config.yaml
num_hidden_layers: 22
hidden_act: "geglu"
rope_fraction: 0.25
attn_scale: 0.125
init_std_o: 0.00473
init_std_up: 0.0312
learning_rate: 0.0011
beta1: 0.9
beta2: 0.98
weight_decay: 0.1
lr_head: 0.00714
decay_fraction: 1.0
train_tokens: 530400000
MLP neurons of a small language model. Each row is named by its layer, matrix (gate and up: input weights; down: output weights) and neuron, and shows model dimensions 16-111. Each number is 128 + 24 x the weight over its row's rms, rounded and kept within 0 to 255. Numbers have three digits each. A neuron's up and down rows have the sign that makes its largest values positive.
After each neuron's rows, "fires after" lists the tokens most often just before its 100 highest values on Wikipedia text that the model never trained on. A number after a token or word is its count.

L8.gate470:124113119145136116168168147115123107102124129102160129094110155155140120135093148109166109127124148096087117179151063118130131096141160118117155080134116120145112114145130124120152168142088108114147100117142123092110117081126123146173126110131116138094128107140117178081118149159145129115
L8.up470:138127170160100114134151146126134106088126100162129144181126117153134124098126153129170115054158127123148179131082116107110079137151112103133140137122179095124116110137123114147130159149180090133121110080142140105131136122143111139116170110139150147171103111122101143147130158095152154089
L8.down470:158067140115159145131098079124120145134121119180147129134104160087107115120155146116094114164145134077108148131145131116157139128131162142156145131108122139166124112135168169152125145139116111145096106132132132153121106108122142099122130104158125121103088150133111097128131137111112140119
fires after: "." 35, ".\n" 7, ".\n\n" 6, "T" 5, "\n" 4

L18.gate555:117058167113114146086137163114149150144123133091135126136124135122126142155126137128136120122135130139130117148123089130108076113146155147126150109163186148136120091101163133135134064111107113111156161096150102161132118106083127140158134097128112117139136090102099154092096110114153131114
L18.up555:105118147128165156097131141097122097160133141089100127122086070131138139136120141118147091122119129123110160112130077126124084090170137134082151150132127136154137116153148110141089134139103129130155093123154121134115150122107148125118109148123132165096153105120104146112111113156157104154
L18.down555:093142102145153086103116115146109146117124153103140131142152135154153100083116104150111119129112111120145139109100156144154126153107092131116128111121171111130172143097127131093146136178154136160114120114127171126091125112147126178137095118132128122137095138147147117153089158113129146171
fires after: " " 63, " (" 10, "18" 6, "–" 6, " Anth" 5

L16.gate912:179099147077117166106153125067157107098121116128108104130148088167149101102140110130107126146172148122146101120168130180137110117088102177114152156095145128118113113110137169128091100132117130147146154147150150181067116116144122116101101157142119125100091120140096110095129118077143136086
L16.up912:158124088190170113117118119093110139112136139080109152113116117128129128110173118145122144154089121112124164146117183142143106109149117127139114118146117143163136108172163093112119112143148126183140095156122131108097130134101106168148142136122154122138158111120108100146137129184116151109
L16.down912:119125105080118107101167144162075109127133136116084153109155102148137152164120150139148140143172130129101125148140115093089093120142098160090171143154126123145132159127196124126133130120086105114139128117139121097103113142135139149183108168136153151153141095085130140113105150086122113166
fires after: "–" 26, "-" 8, " (" 6, "0" 4, "1" 4, "2" 4

L8.gate173:144115153151118109139148113143139129120163130165098125099105165137105128110140114138139103143152152115136114110136147130150104130156057185095151109155150133145112135131130109149126106131162090081130105114104082141126146155155138159140104097161118159118122132138138152127119132115156154152
L8.up173:140130135162162145119150145149122103102118089159151172087144177123159162162110109114143110138114099121171101079112117105096114091101083133113137121109120112153112137105138167154115123120131115069125112172104139161081140128135098149124105101123092127121099147104118103148140113140112118140
L8.down173:117123149092122147162135101132077170121090143134128107126111124142114113118165136125141109121077110153109137155136177131100105153117096107111155123137115120165175126154124063113139175137143109175097168099094127129185138123148160095125126099103145136158144142102096127121118139131144174155
fires after: " " 60, "-" 4

L17.gate656:126109118102122130110129132072149104144163103191142165136118117158144155098114134117140110104134167128147113108150115115133113138125098107166171139128148149128203183082145185092089141091093152121130123141123118118146139171144132117098108127112112121115108089118077113110141094079121095127
L17.up656:119156107093141118095109157113111179099117158112122151132137112075141116150105084151119151103161116105113150131108095147109147092111129143115054138139130105095129099121137185130132095158129053160087123158104143094140167132122111119089117130097156106156150137164116125189121132139128149107
L17.down656:082123122145135155131110114088122100163118090146117114151128164122144136113152147100085121118120119150161145104143100107150120118149095145113107170125118152163127137119126092133118135082127215079118140131135075138133167131165129109145117141130111122142097112096141116138112089120117122161
fires after: " " 23, "19" 14, "18" 7, "born" 6

L2.gate987:106123095104145119127099134137125118147118158127161096138150115106136081126081111106140155154129133130095107124168145091165153120155092169139131079095121146140111121082155148162099114113100093110130142131125132115132089122107131140101131123183144096078132113162172150090087144095104114141
L2.up987:104119115146098130130074104127110112076169102097130131097129127097105140130117098157107097151177074121134137130107111114167129136169167145095186119145113123092144117141183132150068143105149138163142104108114110136107125112130115087166133147114125147107172145183144157148118155155132145129
L2.down987:140110139111143171122144131141135132137125122144121125143120115158134084099117146118078125128079090081152136132182103088102158099125116137128153158153138126127120089136144118169136129195082105105139161126111116163141141202134124157110118145157102145123097119071133115162114150136120126118
fires after: " (" 16, "-" 16, " \"" 8, "/" 7, " un" 4, "'" 4

L9.gate424:105088128144176113095128171157143191122133097102150098127123158136131118130129122121188127184115148093128152181158093114122122108154101168144131118147159094089151116122111139097135128190107171145140139143150108118090125129106070136097139155130118134128115133114129155154138135122146125095
L9.up424:124150104143134127112129097130157129117141123117113129078093129127144111100099133104135117130154110115149145116097145136142144126137120116123136133141143096154190124130155112113106146115122125112145103113129125176167116097136091110124123127141125140102121127141123137166125177130111124145
L9.down424:107078126160148081125110171145138142131171118126146158123123157155143156134098147136111148164098121052110155142121107107105183130147165128137139129129130130106183142132101110150167097129146154147154135130116098100132140099106112163139130154132070126123143100131109150142133119113135113092
fires after: "." 32, " \"" 8, " (" 8, " '" 6, "w" 5, "h" 5

L8.gate449:107141145122176116068083190103105051120132130174167130149137129125173142089124130098136129132127142148148126107123111102167123143124071173143126111151127139108119105133136169146120117101084088116140129140160144143107152130132102133105164106141114112136097150132154096105148131090120146144
L8.up449:110132120134121120124122144142100154129147094125134092135117099122138160128160088146141108168120164124123132146140111106145119132124185126147144151149118104119141128073116125100107152108140162084135130165189158145182094116150099141171167172157101114116089144103140121129166167106155128114
L8.down449:146102104161126113141134133160131149108136131106138114099148134188151103153102185080143093113106100128056148110147132136144138129102143150155095143134131136121105133144096147118118130188087146127147148111111106124063120095137131106096181151124122171105154193118127127145160123132112140129
fires after: " to" 17, " the" 14, " in" 12, " was" 8, " I" 7

L18.gate404:113110124120139086124079112075111081115145151091120177126157125129107116118143122140140077112152113124094131108070151093106097147124166120143171142117164150120120122123172097124133143126089144134101131140100159088123139124132089096154093157124150143120124139076138152153090075114132112107
L18.up404:084165205101126126146150123087115120142116137130106138129129097090156129119188148119112140165085124119127093102120127162181115117147157138129142122094104101119131130148163124150150113178102127133141140145114109117113123117163137140113070128117113142147104165159131128145121130133121177070
L18.down404:140103121129105154101107151093167113116106121137148075139133125178075106146103156170105142109183097139121143127112104165129119156145142149133136151132150132085126123149140138134142091149110134091149103092156141150135118141151145114162139168081106104151156096130110128169114122103135123129
fires after: "." 24, " " 23, " −" 6

L7.gate688:135122163149178121165098130103069116138109127135141149135142132090141107116137127072161117109121084129154154153107135132102177096090124137165145164159115118102157085147156102150127154133098071127130116101151119121153148153116091169107119124118111116128107115106151125133172137132108154105
L7.up688:109136162113130100122103138129138162111090129174133160123132138179097084107158143161137148124081110134142162108148130136114101132129159150118160136153124164120102121086101129129101119095102142130135112153087101132152176119184129129135173097147142113093101164137097131059105143154153126130
L7.down688:090148139113129122114120140120133112145140115097116137116129167151141164114109163148087116129118130159090177166119109127132126116131153135136131122148109134132150104075167142126130134131128111092138147140133155124119122112141106102102080116095129161094123097167106143092153121147150112171
fires after: " S" 23, "S" 13, " of" 12, " s" 8, " cons" 6, " In" 6

L13.gate972:148088162109103095130106102127135156098133162099130141162143152128122138105120121178109158137152165133138114099142104139138158138150097076135165175145140117136124142140132121109145101112134116091093160130159161161127110154124154121152134137161140125131108125106128118128121119104146137095
L13.up972:137140131118100095124157156117088107146139113119129105120098151119144158134120098139155110182145153116139149135119082115181135084093129146093154152118137154097129130149115123143114118111136120139157134136098149173161102142092153158149144137128149148139142147118146126143159166116151100126
L13.down972:141139121107143098143117114182109152101154190116113133114112075111125093164146104112101125130123144124102135106144135119101146093102132113131133180164160171146146121105195140091104126131139140124147143143149112129116115106167126122116118086151107145178147135104110161153138132132124103082
fires after: "–" 38, "6" 9, " artist" 4

L7.gate259:102113145113149185108138132102119103089110117132177142170112178118131145153089128140128153070123147084139093124135131116159167144121122129126111182172152120108160099135117075159152138118168101070120100095146126124135139162097121163118113140098164119126097142086167145117142138130108140127
L7.up259:124123129097122137115082117159133124134133154120113106145154130127105137101146111137146138106154118124081107122163108124141167158156122122126091138122140129129118113093121101118132123125117158127155108131143141074127088139145114149125113103133126074093128101123139124088065152129156150137
L7.down259:100089125094134119102141166075109143121131111135126113159126104103131137133095137128129114168094116095107159128118147128148172166094130166166130156152149123120158129118126130119099153139108102113155131152083090109086161139144163143124178121140169156135117167109135101147127095133127108178
fires after: " in" 38, " of" 12, " to" 9, " on" 8, " for" 5, " with" 5

L7.gate307:112118134111146161124148091124146064132132115133101132176113162082093110074160124118110120154136111090120128150134146090109111102116143133129109110085094119154153132121125094133135170110159142132133162135111119125101116165147150145122123134157133100118134114103138155119081176116159138121
L7.up307:130121128113105176117160151155140089116108098183151077170117093116133116103124087098163146098151164131075106136163155108136103123151125105113119121131162170163153095105131125104125120103109135127148133156129101104143112139099108137167166110164071148140125121160129146146114129132163099105
L7.down307:103107142103146112131145148100165122145089139100155155125131163095122147169128157132102109128098076130102097141105102128128163126174139086170155103136103115122117129133088126143112119119151126171143144143141143142166135142097143125140114134138182171120115134123119108123113165115124178157
fires after: " and" 19, " Sh" 16, " Ba" 12, "," 7, "h" 6

L8.gate106:145130144076132088163127127134146102161142165146147113180076132128159124119148110178132078123120138138120095121114127115162128155141108133138106083086173143155093156142084167110106147110120120083113127127136137106113124137135136100091127139135132138141121180125100128106129110108129109146
L8.up106:095093120167143135155158145163116118112168124164141095104112146139113139117086071143122122146151170124164107113100108124147118128141080131134144118131091121113143115085172156132085120157137135118137127104122110131164126163094126093133144098124151139150135164132130093155109158139135103131
L8.down106:162133124108127163108085108128124127133091131116105130141095105147105119119129173138178112127084148196112133079124139112139121164136152127111147131117123135128151134158156147081134124082121122113100126151108123121101123139113140138123137145160106093153108122148120089084156102162090118147
fires after: " " 27, " (" 16, "-" 7, "–" 5, "/" 4

L2.gate189:140116113147120129147158095100164136099162139159133121134128128132102084116117148111130101134163130120148100135130153143180092140180139127121108124134162145135144088149139154145105111152117126172132149133141127101062098150094101104083130143120142116105138150172127143127153151105125105092
L2.up189:133158160119091118136087098150095104111090136134136111085158147125125116148145120109143147144118093131098126119112113128127152124156152160125132083110154141127098101116159106125134128123133128119114146137151127127125105115119140134128163145140111138123148124102157174168109104101090124107
L2.down189:121124105088156111159146131157176130111106107115166126096102146125062111095159136091155100107120120123154147125134111111144150113130123126146109136142170126115125101182117142119130120135111136090153129111137099097161125135142127132135120125094144131100117145146128152140116134090103113138
fires after: " (" 29, " \"" 22, "," 10, " '" 5, " t" 4

L7.gate302:150085133080113151156120097082102172165125137117151139149155102143147111112124050155136110113108109121128127137118132119119065104155149134105130177137171137129138117102101131129142136133123117128069112132135109125153116106128129136132111100142128131155144139124125149154123130156129130115
L7.up302:121100114135113114108168129106118082128161150132130128101144151167172127130089128129126145089161120106126129123142110108097125069126114114117119096122126133162119155160137112129123125152157126179173151087117131114112107137132113062133125135172121111121128154167146143143132162109115132113
L7.down302:146128145124130142147116152138136120093100116123104142113122103121091114106145152165145108114138174102140133126094140175140158131153130144140121107111138145119156093116121097122114139113112150117115154144124165135139159135073102137107151091099117150090116097116138148097159129085117104118
fires after: "-" 15, "h" 11, "b" 9, "eb" 6, " by" 5, " (" 5

L7.gate521:096122155109140103113155111148131122089078138156106100140113123094151123110171131120137131134126126110160143160139109123117088127146143153123116155102114115086183067127111097101127158128113130130107142103136116080050106145121110171091129123167083082143130117146119141106100125113159124126
L7.up521:130106086126178153132113164135121131162096141130081137141121089090074127115144087121171110121118121142159121161133127105132144150089138120109117114112105146119083137086122154115119134147136143142121150112096102150145072187129111122156098105189134115136113148129142166161138138135158147092
L7.down521:134141112108093091124158119136129117133148115110144094137085157178131146132132137097134154120131112084159145154159107115120120131168108134132093121091116138093146118123109173118144179117103096114115106134116109093139163102139115119099141144117113102156137130104129103098095109117133155147
fires after: "," 55, " and" 30

L8.gate702:125123125113127112098147131121157118098099149126127111140139150135120155177088116128107135099159163121088132118154096162121135138105142139122161144148139096133137104132096119167158124162093113151119144089120130169071156162106093147150147087110140118087128149156152145124130157112123112119
L8.up702:124139142142151119132166066124116140149086116112108135139128131111131132159148130125156111126109158130156165130136121147153156074118143105086123139116121168104134107158149107122120107120128093148168152173130147100085145121121110147123117160109127115130123148138143124117110106124129146151
L8.down702:142134089104123171093093158096130122144084116084164143095178109154180085115136136099121110128138123090138161169115100123100108122133159142140138101164133156111107178118136162084142096115152185152129124136097161173158163095073141109120109150104150172123163137131126143166156155119158126156
fires after: " the" 66, " a" 7, " of" 4

L9.gate167:156159119159141132115170145143158148130136095140106124124113130112117141104118163139115112121155142127147088145128109141090134122122089107135125144138156104145119148106126120126096152126158120114122147141165160147098103149098087097127147122155103127116113096127177130120111134149147125075
L9.up167:089125123140172147137134162132142144090140159116144129173130130134129109096101131150126150121092131158134109164105149100109135151176108153130106132119146106188131104098091155142100154127135139135123115141128140120142159134160107138135105140073136105132143161104105116098131120139149185097
L9.down167:140132131125108119126100091144101120100156115096143111164123116154135176137153112109114145134099173105134121110123086112140117112128114140125131131183106130085088158134097101128152128066116130161134118199118095123116076068136121097110108138116098120106095089159123161112109103119117141163
fires after: " " 24, "–" 22, " v" 4

L18.gate455:143151158103138145142139147101156116179123127150094156143156128114110113094137141160183100154104125107107151195113104101157154150122140127118151100111117105135112128115164121162142083066096122116157116076123138166104113113118142103108152194105073136145147127137112088121128155137167078130
L18.up455:105137168119141118146114129104113144118122136123135123130122121096112138099157078138141140125129140140145167143145144105187062124150162119146124071138121126119112168122117132157109158112117168113103129063137136164128165108084131116118103101098100132111118126152100155092132160129145118104
L18.down455:115098115106164133108142142121114101139189140088134112125172170178165109110126144108126099135128134102119139107112136102117105129131098139093150119097144122172122171108130119081133117148179114135087094116120152144105118099140157129138149151155143150148144138143144106102108150160153154125
fires after: " " 55, "–" 7, " (" 5

L8.gate85:154093125135097110133172137120140143102125105131126118146115094097122125150129111136130101158143127121138103110134134168137131094135126171126163085130091114111146092110124104162109172155127162122106137123138071119133152125151113165112146147161132113100150151148126135138177163126089086138
L8.up85:124103122137110103123151129128173111123122090169128137184119145111150166159132122143122156140121144122129139123146149105145149115133114113130113141101128130162104109138109132109115125086138125081164148144102159135086116117132142172110134132146123094121109110140149091168079139106125129135
L8.down85:097111133121102145103143107126103131154156121092130118064158134163145129127107176079121115113125153056105112078134120129155089105120102118115139122135103103134116107141144163154107162129100142174164143080107135120107141081156126106123107127079116151138144102120135121100129124138131145178
fires after: " the" 24, " an" 9, " a" 9, " his" 6, " her" 5, " Al" 4

L2.gate864:169119140132132179118114132175216113107121121153147140121132169125124139133101147127120104128114117129108119135141146139117171114118152148094091167123148143142156116117129116175131073107121089131133096111158133165111133147157142137102093132160150089085146156119108189123154130127148117124
L2.up864:142134135108132126114149139129119115097124108144102146098160159130127151136096118093098107148187114105130130163167113145097087110139093142127160129139156093068114130092138128146136121166147107124130120129142112095103121167155132124122154109138139101095148139103155175102126136175120115094
L2.down864:136098148115065108099160090144168101144107117160141156134167152101147159112131095102091110151146120094111135129158159140131109147110159108096143119107101158064135079134127129118143140142111122160159133169142138100128102094140138173138134121108120100119131143126124117120103096152094182128
fires after: " the" 36, " The" 8, " N" 7, "There" 4, "W" 4

L8.gate64:111095104112128076139155142113110112129109123141111139165134123131142144152148146126157117125175163119097144163137118129123098109143140130095127122131127097109195144142112145157128132119106107114123123128150142123096173149092150103106122139124171123143117147142201141123111137096080135130
L8.up64:139116139143115136139134132128151141179100143115103111084136133132120127121169111114130096142117144107132115161145156121111143092146143124133128127137175164136113060088111101136080102147099126116151152110140175107172147113155122134102145147106189108169128124156136117144123113147125141131
L8.down64:138126166095120167091144142122127089129102096124114122105137131176120147119110135103136125121140120165127127159151133136137063119155121161165147119115140124124161176108120152157146099152133084160130109175129092089140121172092124112126125095126139144136154098109124121128109128132156144109
fires after: "'s" 29, " the" 10, " K" 10, " his" 9, " a" 7, " own" 4

L2.gate773:157109085100128121166108140139122069180129164101112170184136126142078166114147116162120146116118135124153120130123119087143127123123155101161153130091133126140117161121134102095106085114121158087109147101130156142162116135132160109118107115103127132129108143094110144112123134140106144123
L2.up773:134184117109162135132158127050112144105128091139129144126126091164148133153099105135155141168123135173129177109110156133159118126135142143164114106137094135082105083159146135125124157123149113088096145088099119121144145121130119122106109129123173132116132138137110079139150166121091110102
L2.down773:168169122142115140121139140150084119161118107124123096123141153174102145134119131124119135072118103131117129109121143086130138114141098106135141130143160122114146179115229081137131083101114136119124138151147133114145114106156135161107146152129127167106123094114112113106111119128111191129
fires after: " " 66, " League" 5

L2.gate814:109121134124124160109081151151117109145112185127136141111146105117168097138105091095107179140093097129121138098146129114139161154118088137089117085140137130106133099129167121113104126137107109111118165140138131138133117149116126178090144124125157093133157134145161195127166112155108150083
L2.up814:145102145110122163085148107121099128129132144117122116132129112161132143120142123138135122133145133053188137109143077124129172170100150098149094164157134155137127073130120097116113147129159115124134166136131146135104102143162116136105124123114121126106133146124181141192120106145102149146
L2.down814:153165107104135075157084118147148110116118123084105138087129116133129112139136198152096108117134159174128179109121146114121103096169103093144126167125153109177147127158122143103125093115092138173086148154117144141153136132149119147151120107177111131153134133121112161082110168091116152130
fires after: " (" 20, " Bre" 11, " grand" 8, " un" 7, " re" 7, " In" 6

L7.gate745:119104095120133096108152139114119116089142155121126138177161154147116160147088124132094111135098116100117081102095125152103120157130134090094137126154187138141126148148099095122098181108133134170115136157178145095091113133111148110058103112091132095121127143095090115153128100170075105131
L7.up745:099136152129167163138153137131147140107136115151137118171116118119146130101091092147104118107145116118150149104157112161120092136103147142120138152140112113125121117156110147136108135115110114094094126128135131106089089148120156135117128106161081086133136184150165156118078137135106132099
L7.down745:120125087156148137131096134182099099166117134107152129074158159132077115164135152151159154145120148114112100092114151120162147151143116101152105155142142133158083139093105101122117136125126145173110110147112162143127173128145126139120124141080148164126150098125117125074140123128137114121
fires after: " (" 23, " Y" 11, " " 10, "ay" 6, "1" 6, "3" 6

L9.gate451:090134116165113105105163091123145131116129114154155110105113109143154114123138122111122178151100143083123144137146156106134098154129121096153148119102136100149208105134133158136109154142149141144130114109119121138092135142145092078104130146132140103137092160145121130148151139130089147145
L9.up451:069135075122134163150177106152165099075142171139146132138152120148158160135082090145167140115139126146128105144103110111094171159091119106117102131104103148129130103113129156129117116112103172129146106115115135116097137142104102139154168086098108128136145144126129133117134150122105133138
L9.down451:159113129142114145144085114124112099081110120128119173195163147119104121112146139143144149113116116121108110127118125139139160104114152109163127090126130107118124134126123154125100141128117078141111136101093135189111119109157097103124138145137131145149181068120095155103126107085127116113
fires after: " " 56, " (" 6

L7.gate697:139137146147116134110158093129135103124127144116117153136102126104108124079133167095159134147109139115115087113111115118140133156127107135158139148133129162158129110139133097151171129081087121117147106142147146146135129118151120141102150134155103138118132113127100094123133144175110122081
L7.up697:165123143120199123146114110125133093173101126146132103129157141124141144091130166114173121131071087140104109157114093128068118144092168125168143111119126127161094098164126171159179114146123105071161135127142103105128173151131137126120127155140134148149121152095125132106134142139097105130
L7.down697:124130172119108118125143116157121145120138130113142127116146110130151112109121101154077124106179133141163145126119147113140119108158123110090151154148165106086179167096011133114105100192147139139121129141121114131121101138140131128146089138153127115090091140152134126122109140095144159129
fires after: " " 82, "pan" 4

L8.gate576:145137140131164147128154110114152154110125131110157124096088150109129111129102126138138138112115151142106119094127118104100165139109111111147142111159159117143093084077156117134152145150112111149132143117148182150155106155144117128101143095142106080146119159113138163110098167140153127106
L8.up576:179171150118146112090149106117134121138119142135114105118128137165078137151126127153131136153120148139142171126135129152059105152129147109130127140095106105114121138105114143059120096145147119137126160156157119125079101092129134146086118121131130126085124118151101121140136113113147131122
L8.down576:086100106109133139119116128137141127140106140107142161110108117175107161127077140133137144131140123135098082170147102123111084103147127109118139155113124097164124134161154145130085077117140159141150104161123142154174119154116091140131153105121142188114128146137127115125156152155129130122
fires after: " the" 21, " T" 11, " a" 11, " P" 5, " p" 4, " The" 4

L17.gate458:111112144114153102152130140169164124155169142100142153159125146113126142157161063097120123097107149107130126121151140079137107166136099166152113126097158096165144138117132133150137139090142090097140097141133138157118136117096154132140122109119123062124131101132110150097138147107139120120
L17.up458:125112093157145109105097120100139103153112118148078085119111089154155153108128168136152131131106114137125106139128152135137139138130126116129161129152140117107105155145097124181105127139107181107184135128143135096159108149134152109109128131114116101122126148112146079148129129146145125103
L17.down458:134154095137139121170087112081159148116123126102153105124134185132115111082146115104159098150136148152153137130146104131165135107100147147083130100129146153109169122109088142129076117114103148131136121086122061128098103102164099158103109123125155102081113154117123142164117124122090116126
fires after: " " 40, " the" 15

L7.gate290:171140154126111153112120134075126102082105107090121172120157168131134136094146099107102129160141120103115087146109138137141107094113127088093164082151130133154142089097120114129072093102133120166121174141162117142077143140106115126132156127111106124098110123173153129128128141104104130132
L7.up290:158117134147127169123143146134136099149131146144075097108143096110085108125123190143126108122162182158115129135098143107169128119129136095138133115110089100147146116099167118136125130124124121172141155150105098156096158141096099110138126178167112136112134109143133136149106179120113107155
L7.down290:124157133150076131134155157096135152118114129101166144141144124133116095147157121110148110119152145127115160123166104124109143132132138129126117159133138132088147146153045100091139113146134144130149140171126125115131118139137126121097109107122095146091131151137151072113152108121113145106
fires after: " the" 30, "M" 8, " The" 8, "20" 5, " p" 5

L7.gate322:142130170122148180116113078145106110147137150198158149150125140142146126129108154130110141087104128116124128112105121126146136146169103130123128129155113081126129068128121062147101059109123122118138130142138111142095131112132124108141117133159167153083096129117167145122125125143141123102
L7.up322:111182092116121137094152102099117139128109120117111070130122104103160158109112133124147119136081110119175160128131166106155162129130118162128120091125109123143117113103152109078139110081105143121110105148074161099121113098108140122145129110129132153137128118146130144129100129133162130156
L7.down322:171139168101117153073115118132161101101152112155116164105126148165142092142107141113112115147146164153108159064131113168133114150105105141117161103124141131111147142114248127119102098131159121122119132155109102135076133088141111084124156132106126121099117149147131105129165113116148165134
fires after: ":" 45, "." 16, "–" 4, "-" 4

L18.gate225:118131142104110085123055157146126129110113099111112156103135147114151164133104096149147152138130117127120076137140091181150139094127129153121157100189162122131124119099167100103113091140107119087107121140158117143121132138140107144125103110136104134142122125141114152120154115160126100092
L18.up225:115123145146122141140123143149150126129147168122085130071140153114126099133094116135119139133156069139124107088127143153114119130123148120139139131143101176140141133142172114164140133073097134147145099094115151139134148103130097139116094143101084120139137116153151136068133121133133177121
L18.down225:063153136146145101106154109106112094113162127130130135135134174149152125111142115117104105134092138148142111103124153108108134113090122147085164104115106094147129108139130168086139126105085080158138156080150136109103125129119137135181132152149179097133116140121155086152080129111101101125
fires after: " " 29, " (" 10, "–" 7, "==" 5, " c" 4

L9.gate577:111122157099148157131168097175145129117131120159127083125119102126149103127100113133117119134097133140132162178124136107157145137113097131119149100144106128130134125158132152116149120142100123089143107119161104127168157127095133123105103116146159117086095148138096161107121185111155147113
L9.up577:145099119116141114118128095132106130119137087106111164127112116080173090133124137082151156130121097113129146144131171139200141132098119159111114080186135166114140153131125107071128114122107126155121130064141101146129121077127180139129103155158144127144130106103124092148112108102170137119
L9.down577:095132125129106145116160159111161102093132113138148104099085135175105130130101172147136115157130108144140143087128158147100153146145139147120140163116132107136134136105091088113123167125097124089133115133113099121106125144134092120097133124121141170121129129113116119141115174148129140115
fires after: "." 35, "–" 10, "," 8, " +" 4, " o" 4

L8.gate115:141139142099131089121131124138117114111143142115161138131082107159118119131162070154096124145139131104118120125123125095182121153085104116101162139123150087097156137131133181123083137104127127161111110136121153104140147115144161155118144117120128119127056149148098114151191112125123102146
L8.up115:127138131086151133182154108113129102127110112149124125134064149140143131104118108130112118099141131165107141170123127082166101162093124083118156129141126139120151131135139127191192102152180136156110085133118154124143113097103114144155157152144098110114114101117112105145124119115172086128
L8.down115:135151136117098156140150106097046114103102102144155135118177132127164137134143145142130096133077144128129142109126084140075136137129129165143100154143165137131131142139062095143133142114106168105126117089167104145105155133140135104102096101130153161160118120102160115139143142097121155147
fires after: " " 70, " W" 4

L7.gate208:132102174092176116154100152109092164133106107112107105097121200116156156083114140161105139174101152104154118148125144130140145125121099134156151143133095097110141095116138150125107147127115111119130137106167125114117125153139067160140152104169085088134127115104135191115134125137122116133
L7.up208:119100136102114087106163124108158126104095066148158094131126105130177129110148151115154097129157123112112126123128146114130160136112172079136117137109129135125158107128098148146103148138147097088121103144161142155100135153168137165099124084124124117146144130114090134158133110142115131154
L7.down208:131109169113119123110128113126172118133105116124180115101122139113156094156139144148101130165138129145125190161160142145090105118129149174159129123136092094110085109115110063130172143092113117099106153148130148102098141115075144128171107157112106113156158154140123128116122120133125135162
fires after: " in" 36, " |" 10, " In" 10, " is" 7, " Sub" 4, " s" 4

L13.gate438:119093123097150160112161105132107124102096162157100096126156148145123171113113051128121155139162162120098140099145111125130159086127114134112144144146138129110107076117178107151105142157096109089153149163146135114107136134115111145133150094171112115152093111133151158131177138139127128082
L13.up438:130155120093125094147157124117126140139114126122106124112114109137142125131105174154114127112113130063155143137134137106135121099143113221117153072111148115137176166151105170147151086134147140127168125133135137136110092125117169116153100112170087126149173119162139116144102122143151095095
L13.down438:138073128116145187126145123157111064131093116166135135086111124122167100171152161109113141126128104095110170107122140095104147122109122099114126123155133124123135134122184094092117143114077110122127165161104163151114116099123108098138117134148141167126150179117053126150098066125117123134
fires after: "6" 16, "-" 12, "–" 10, "7" 9, ")" 4

L2.gate46:166132161143134129146082163158168115097131173137149152103145144131116132136145185096125117110142137104150113138142143126156102100095177104106124148110103108155124109152142107127121075118130147110110175127134136163158108140120080122090106134135119078087159107114120136129112118146162096119
L2.up46:141135148123123121149108117144154107142124119133118069154155127147096118088089139151126132130120134127095116132125156131195144103110118092137129126101123133136175128156110127139117137169144168141147129157136098137134141119097106139133204134146120213113160114085097144125095099150123120080
L2.down46:153121156161132143086123115175125137120128159131134158129170090113145066137159095117169138171135115123139136107108111146138105126121126117075119131159119124144155174122086100133116176103121101100166160116138132150169112099099144175129092123119161103117166121114126153104135087059156136188
fires after: " the" 35, " a" 13, " The" 5, "The" 5

L17.gate1012:159092131145146119182126172117104111160105133142109139134117187106120165120150137142163131124099167157174152136144118150117071123125115118135128137155146145144159110111133122119097099113103139109132147134170138105118121127121155096132143164151123114171095121074087152082124155071102164123
L17.up1012:135139143097120107114097085126137130115083121097072133128149153157173156111151116120106092140120108158163091162134157114147103140101136152121121150071104157164139167131172100088138138107112107085142104130114154105110141114147114133145120165145123151143096131135118101169138099119120131116
L17.down1012:128141130138118162155171143123117117130136174114091135124143130122132126105138096143113124126128170123138083111130154099117119141130119127191171130155112123121122111144140112116112134123117113121125141085140097150141128155187097153143125134094094109138117116145110118106134112074114190172
fires after: "," 54, " " 10, "." 6

L8.gate537:170160114122159114090131132172104118122162156101113174137109147101127116111140170129103095171154148165128107103151108075131157132099112139141121116141105144107148102106153087138133119124097101100142104118171157127145153100088117171119133123130081101148164126134080125137121195097159122119
L8.up537:120110139094133096094135138105155146151104148160118111121157169123107144103081174093158124139158116143112125142101118127109156106143109105096127141108148121151134128121097149157118139141183143106157169167121150140120113111133061171135182124157189111104130114155137105126102145126146109132
L8.down537:127147134167094104118117105137158107124161139140119171139132149130173151130109100133110171130156137166088158140139192152140120147140101070140121149135149143095116092114130105131124121126115141093105141138140111127087123126119150103145118158073128108097131098148117084153134112097129139108
fires after: " the" 64, "The" 13, " The" 9, " el" 4